Weights of a small GPT-style language model, trained from scratch on English Wikipedia: untied embeddings, 951M tokens.
MLP neurons of a small language model. Each row is named by its layer, matrix (up: input weights) and neuron, and shows model dimensions 0-127. Each number is 128 + 32 x the weight over its row's rms, rounded and kept within 0 to 255. Numbers have three digits each.
A block is one neuron, or neurons of one layer that tend to fire together. After each block is what it responds to, as a language model described it from the Wikipedia text at the highest values.

L2.up735:133140114076111103248137129123113161119152147101129143161131175119154130084065134106112135128132131080123188136192155064105096123148072079133127129068143140085117131100130150041157114138162157150145120177100082202087154123077072144168103105177095120156153081100132121115103143117135150120113202154120109109139157175102092114100157134115094124089090127096156074098118052082116121174086
L2.up921:091118115112130164116129111139121139101118152171162126123170132115120131086134102113106169103096056098097105067150132090175053103141141102130129122117163116081104094208088116163125067127150182171171125184161151146120094095070077163130123203173097120151154053152146174126155156105125083120147082099148169157134113100144099111037164115163128146147103138092114123112139112107105127138138
L2.up2717:187132166124142121141117124080163121089071120096182094137110147179120170075160168093114160117168095134151149128134123126142108144143116083183200160199158157105136130150141079181151128116151132143107108083128147132106098112106100158220140112156158084119101106160133149170145087103136077142108168077117122186106135155196073154129121141080127128189177135121098068105103079100157156077100
L2.up3789:103139164088095152202150142098159212156133113153143083186168102104155144108135070097130176168156138123067130125143105116092041034125149093105140117128157073134090169176172137120097167113106208166191134175151135140120094137154096145136140133159142134137099144113183139178088170082104114130143132105175120132142140138113124080144133150116146079137139197151189111129156058115149164136085
Responds to: Opening pieces of words split into several tokens, especially ab, def and Ref, as in ab|olish, def|ied, Ref|s, and names like Aff|inity, Marg|aux, Amer|esekere; a few whole words too.

L6.up4387:106161134106151138113072128106176184127144087136137112116102113111146086136161063127158148058138113122162130160135053121162135119132132193201127100081107155168126060177120117155106157144092084146160154145146123079124123156116135160059183134077092087104154143109136099150133152130116069139102072145151087111144068118123204151155119055184136124149154091161165103087113061131107141126196
Responds to: Mid-word pieces of transliterated non-English personal names, often in tables or pinyin, such as Fay(ziev), T(ari)q, Hsu Yu(-)hsiou.

L6.up3155:089079199089105135158129154130172081134112152060183081215181155151132073076152072070046109120174153154114194155150092105141100098115177133130123075130146081146168119172126140106155150133108163143183128107083145131170100084077133139075061115167163198154129128166135176116122147166091099144130125159091148145125142150121137065106200149140129157078169147088172118111122131142170114137110
Responds to: Word-initial or mid-word pieces of longer words split into several tokens, where the rest must follow, e.g. Disp(osition), Re(ferences), encl(osure), rend(ez)vous.

L6.up265:116161146150113122123140148117106167130138117106118118113105116147157108057149132069134138143072196078110103147091118113121072095101099123117111220108049106153162122176100126089167100061111187151102122142129087105074154165189137172130149168157102075115126178134163070074116109122072090157142118121113124179110100126159139171067123162107087140136137127086126120149172194151134145139130
Responds to: Opening word pieces of personal or foreign names in tables and lists, like Man in Manish or Manafov, K., Ch in Chardy, plus scattered mid-word pieces.

L6.up1828:119121086097136110155075142080158054159043137095165159113189096091162069117100148090082094098172109153196156145158196096125109117135132125145107108100140132167114164127121156118138130137118085103116145089099156187150181066090117190138105107059159117104105114101120101149109123078178140072135109066144075173133121125170159107144118094145141128150085075148099136110126108069185174145125
Responds to: Word pieces and words inside scientific or technical terms and phrases, such as th in thiazolium, ium in barium, ran in membranaceus, and Cell in Cell Membranes.

L3.up1333:192118178132122135116128134122150117078116061065121103161199173097150180138106131124176128146117094151111172153175102116124085132097131106124117155095096063127117073114136119162187156130095118155165125163146118144075143139116126102103128113119158180119150099082134085112097166133138107144165152156113113145137157132137109148152131090194117132094101147173120144136056187085151141138094
L3.up3067:138149146143060119130144143090100067113114143093183121162139108122130146139143072154137176149081169102120161101187189140129173134174165125112067148100157124169103128171143119168108154137130067119069113034130171178107132094143115182136136079113162125125108155110120119139185138131152065081209120097114117204125082066149164102139152093135098161120126130165141132149113103119135128115098
L3.up3513:098147120091110144123100199090106071171117122146111131179122072094140170076122117092191140123074106129128165131182184100112195174166137121167130166061153130179088182145153170154095136158174134119111163107106122124163131153111160116097115135133090162113102148137077133119124115136156201129105186102082096099133109110134138135141133102153166150116085082098138149151100100137128128164056
L3.up3596:113138181127113089123137153096156101111144104092143134144139094088089126099167174099146108183114153100135195103193129101141139161149109101173122132151112169077092129205154190159095123174136114126107127131132133117116146132068184164130121050175136142128109097106112089149164107150072087107139104091128087125167119125152134126084184044189102138150101095235115075164196085100112167128110
Responds to: Word pieces and terms in molecular and cell biology text, like membrane, kinase, fibroblasts, axon; also scattered technical or acronym word-starts elsewhere.

L2.up800:108163087138164149068067075186142153094175155151151144083119112102107095093170139140105140164131175097181099092166192164125110175090157119096104088119167140220109146117131100130183120137164137137138135136153093099105140132096099162184160140093100069107101092145124117126115181151214120198148149154103108145104103162137099150135106165155165112074107068103158153092123156105033123143119
L2.up933:072123149074106128081101071149179125108106157141110149190113130102133058083143187080099115130120126148141175143136159160136091153134129130095149107126153145176109141161103150162155149125109067153131137129108202119100131101139162099097143148024083108089125149130094113132197122108163154131122084131088135097118133150136122105147151142166144147130125089169091145100117152116135166122107
L2.up941:112149159124095164118068084114129139115050114097101191122133084101112090135142172100197076114145112151125090084114147143121116098116106080163094130130094138104210132118121159146107188129116117121128060119132132145091133101167103173127123143145064153125155143102144074100120085099154132129143142202175128134134133114158136076169131174128117125109174157083109110061144117138135136136182
L2.up2198:140145194103142140217161103150116121085090062158160167142140117154094159110103149104147083040175096113085102100124092161111120085176130073076110065140146145175152127123134162138135138097133212133113130151097170111085103188159128104143183156108116075140112144132148133192091118089091173095120161138117103094067141140157133162123170165116124130135152117131136112130101148159091081123150
Responds to: Opening or middle word pieces of personal names and titles, often "Man", in tables, lists and credits, e.g. Man(ish), Man(afov), Ver(kade).

L2.up984:088138106133182101101177109121094117143141116088109172123172131121135085119077109130213071101088168146139146124119144136164123134124103055123154140072067138148171087144136140121099096124138094151098176094186105163120158157161141132095136124139088150139168080090050118155148121114117150102098118165159131140048148128144142109171129134153105084105134208096161130066140109132125112074110
L2.up1131:164113186140094123162096114133160150141140132111091181151148153099159133117111145126143080096132181093102197140187141094206128107137126118164105097100147148164117159189132143175102094116122082154144116126190103122076135126160148172074121107132108097126186160136146114144153108089195108134147121149082140130117096155195197178136100085113162138176114121196162145132175143131145155134127
L2.up1163:090134128096167084088085190138135107106123081104138172110107163074145105154074179140137127148126166152121139142135173108156155094095130144155130099075092074186093193170114153163129070127108148144159133120191083106123096183187117192088099106144165123140142206118132118094123122155127129128138075108140075170164130131132216083118113149144072171151171101131136156169176138118128125120123
L2.up1955:089112089146107119118131111116092147132171151131140169122153063101154117115064110112118118141137112156054141137092076134147120137137133065149080112114136084141096128091137150169112140118073099141138136140160109142150107168171120127133112141106069089115140121127032176117156159081102142160137107193121140161091149061132124126065128150157108099146130153155152093075113113125101108114116
Responds to: Pieces of personal and place names, mostly East Asian romanized names in sports tables and lists, e.g. Xia(odong), Kum-yong, Sung-hyeon, Sichuan, Galway.

L3.up571:182164103129103121131182080123111122151110123139150161141080156132057137094123105200195134072115117130140116138142109113141115085161121091122159129139138095102109111084173118097116156078129105139030153145157122115146135116149097111125145142165132079157117138141153144141062123142134098076165132190215128138150126144118128151138112194138167142129166133112077121096106115140127103131213
L3.up2419:108167051124109078131057103091169104147170095136123099142165091103113145106088162177146121131123118103173094132142092152094173149145140146102127114141137157180128143162150118086128064066135070134156168100115140130063104122133128111147185156074078080083193146134152142156094134146172135113110153104105111089076089161195135097148164152102117110134107120171067160148163161141097123119166
L3.up3406:098126146093118174143142144121100090178114139073158131144135123126122153119128128136057110131131078130126128156171171068142134072145155155123100166180150132179131199057104155128150167128094120071110154108169114161157174111078129111144144089138059075149155161150129093209092133087131142110160103100117098107051101123098137122149168105137129152180161150177141153100120154100106124096157
L3.up3748:116119150152081096155162166113085094114139168059097112125111074148164156159098129110121138117085080105082124149159111136093120128165059138131175133148167135119119154111127172143128179169158180077122155127118125096137084088177085102078149108099104113104128179102152074173023138090107164098112115151090126150111133154172200098156163153085147135113096119089138096085149113133133117116113
Responds to: Second part of a multi-word name or phrase, mostly surnames after given names in sports results tables (Shyla, Isayev), also 20th Century, 1980s.

L3.up1447:122110210084231205111091137155130094117106134164132144148149122123081143148140128127167124074141206099149143095164174083137174142111065061150190082115168156150124127126131128167155134124123118112161102094163179104118096083095127107126108163105139053158172074186085114197147082157092119184112153137125147152103136143164194148117136107124122194122105186064176098164140169128135112162163
L3.up2192:156146141130171145077087181159127120137136125086144171073142105111086135114131103111153162095100156084123128097091188154141127140143108127165073100114126147141107133106122094189094079117139151116130168069136149096173042183098168072116147161124096146129090128125031131104137025127058138152158126129087106107159135110152168136129128132158126097145108182084137109128167134142141171156115
L3.up4056:113152164147191139078142137151150127082171122119125160132194130132110092158170116076138111137140192099145118074142181012152137128134128096122168112144116079166128123115103179131169066151094113135146120161144114135135114114073124132073164113032137007145141121160119072205113146182145122135140145171121094154148128114173187117152170164142119155153158155083170183130131155096127086165108
L3.up4483:126086120088165179168138126097121060088054202132136147130145152181138117151095120169126176142171163097193137125125095071130112062123156092197172145189104168133146120112196120095153126113182123171123123146134112158147139131116126130115159165149096126075131137102119179174142051174150156134149143133139120143131155147136071100079101112118071124138133100120167121083074092147083166191101
Responds to: Names of cities and towns, or their final word piece, after in, the, of or a table bar, such as Chicago, Los Angeles, Berlin.

L3.up269:114115110066185156151141126119109087166113128125129148149141069139146179141090216098113069151119108120182132112135130143107127092116098154102220200096154049163137129105071147155100165111110171151131125148105088171146119135148167156091098129109107143147081085045090127153130118145144132150145110113166179105172131090116118145100129114166197120123167099079139079104130095156173178067084
L3.up704:101110074147085106197096094109127141152100159101156121052141093175139143147155136102115055169115148093133098146100125097136117157077119103176107146125119131106155118090101130149101145150117178137131181090150133196101165173085050153133127146162097189113123177085139168108127101147151132138167149175173130098134170177160139085165089113191187131084132153135144160081112182086150146100123
L3.up1308:175150085139168133105104084123127102089062120115135141111122160124115071129138151109150048082199095124100109079134148183100131122204102102105136077115215102075172158124143142124086110112121137160155082125122109138102084122122106163087209154136099145158121117109180200101098146112180190121094124080129081207059107115123097079132145127115162144146140153142211103136116135145119133145035
L3.up3030:119188150133124118139104181135154188128064138121122098141114103075074101136165156173088095148183081113117138133130124178178134080147121070069150122068134149113153138140159125136136122068133152185101173177119106164135119099127098144138224101199187071169133127110105106163073173071192078186144136142184123157180179138065138114113129092131144088144105146148213134096200053066162109156069
Responds to: Wiki heading markers (==, ===, ====) at line start opening a new section, plus word-start fragments like ab (abuts, abolish, abreast), Sub, Dem.

L2.up62:146152140163091084167121159114115067052105135114096199188164075136132116187085088110144137109150068138144123118156061122103095158160132109130143087135146104139160094139158115194120130119063156159142103095178114172154130095106149121098149128147122202110099138079148102142100177155123133139145098119208103115092080149191133163128134135164103126146150137204138154173160141122145152120190
L2.up2383:147047168092129127117146149085154075070103111095181137126171093088152146125132152114066122143215102158052160142150132097111196189145128093113051107144119167180131079103141133100132167125041128077141181114148143141112138141154140123031090110111145138060167132147181113113135164108166128128129161117178076157132160142139175148091113156144116128106126064117081124118102211063103103053132
L2.up2413:083077196104108129104143147158128131161091095201147121130146112090106079175156119096160099118136124146168126107145081121050076113138119109097106150167131090115151117148159184129127110131113121123136182105129101156118150117130162178139062119142147114114127085159076068117116185114185102128130142120129102132107142099120158124187153114083172145152182124131168118117117124146153145090139
L2.up4038:135106131131139092113113173080167144107152169102167115161160069175124110139154099106149090177181152115160137164133165111145122120131134140115159159097131102158183128119095164149134156092096135115108110110122166104191094098155100131210141112167150144100116165082209062118156167106174151124127095111145165099092129136140145106182117137185158172159121097186173151125100096085094137140097
Responds to: Mid-phrase words and word pieces in cell and protein biology text, like cell population, the family of hydrolases, oper(ons), plus weaker ordinary phrase words elsewhere (along, equal, rest).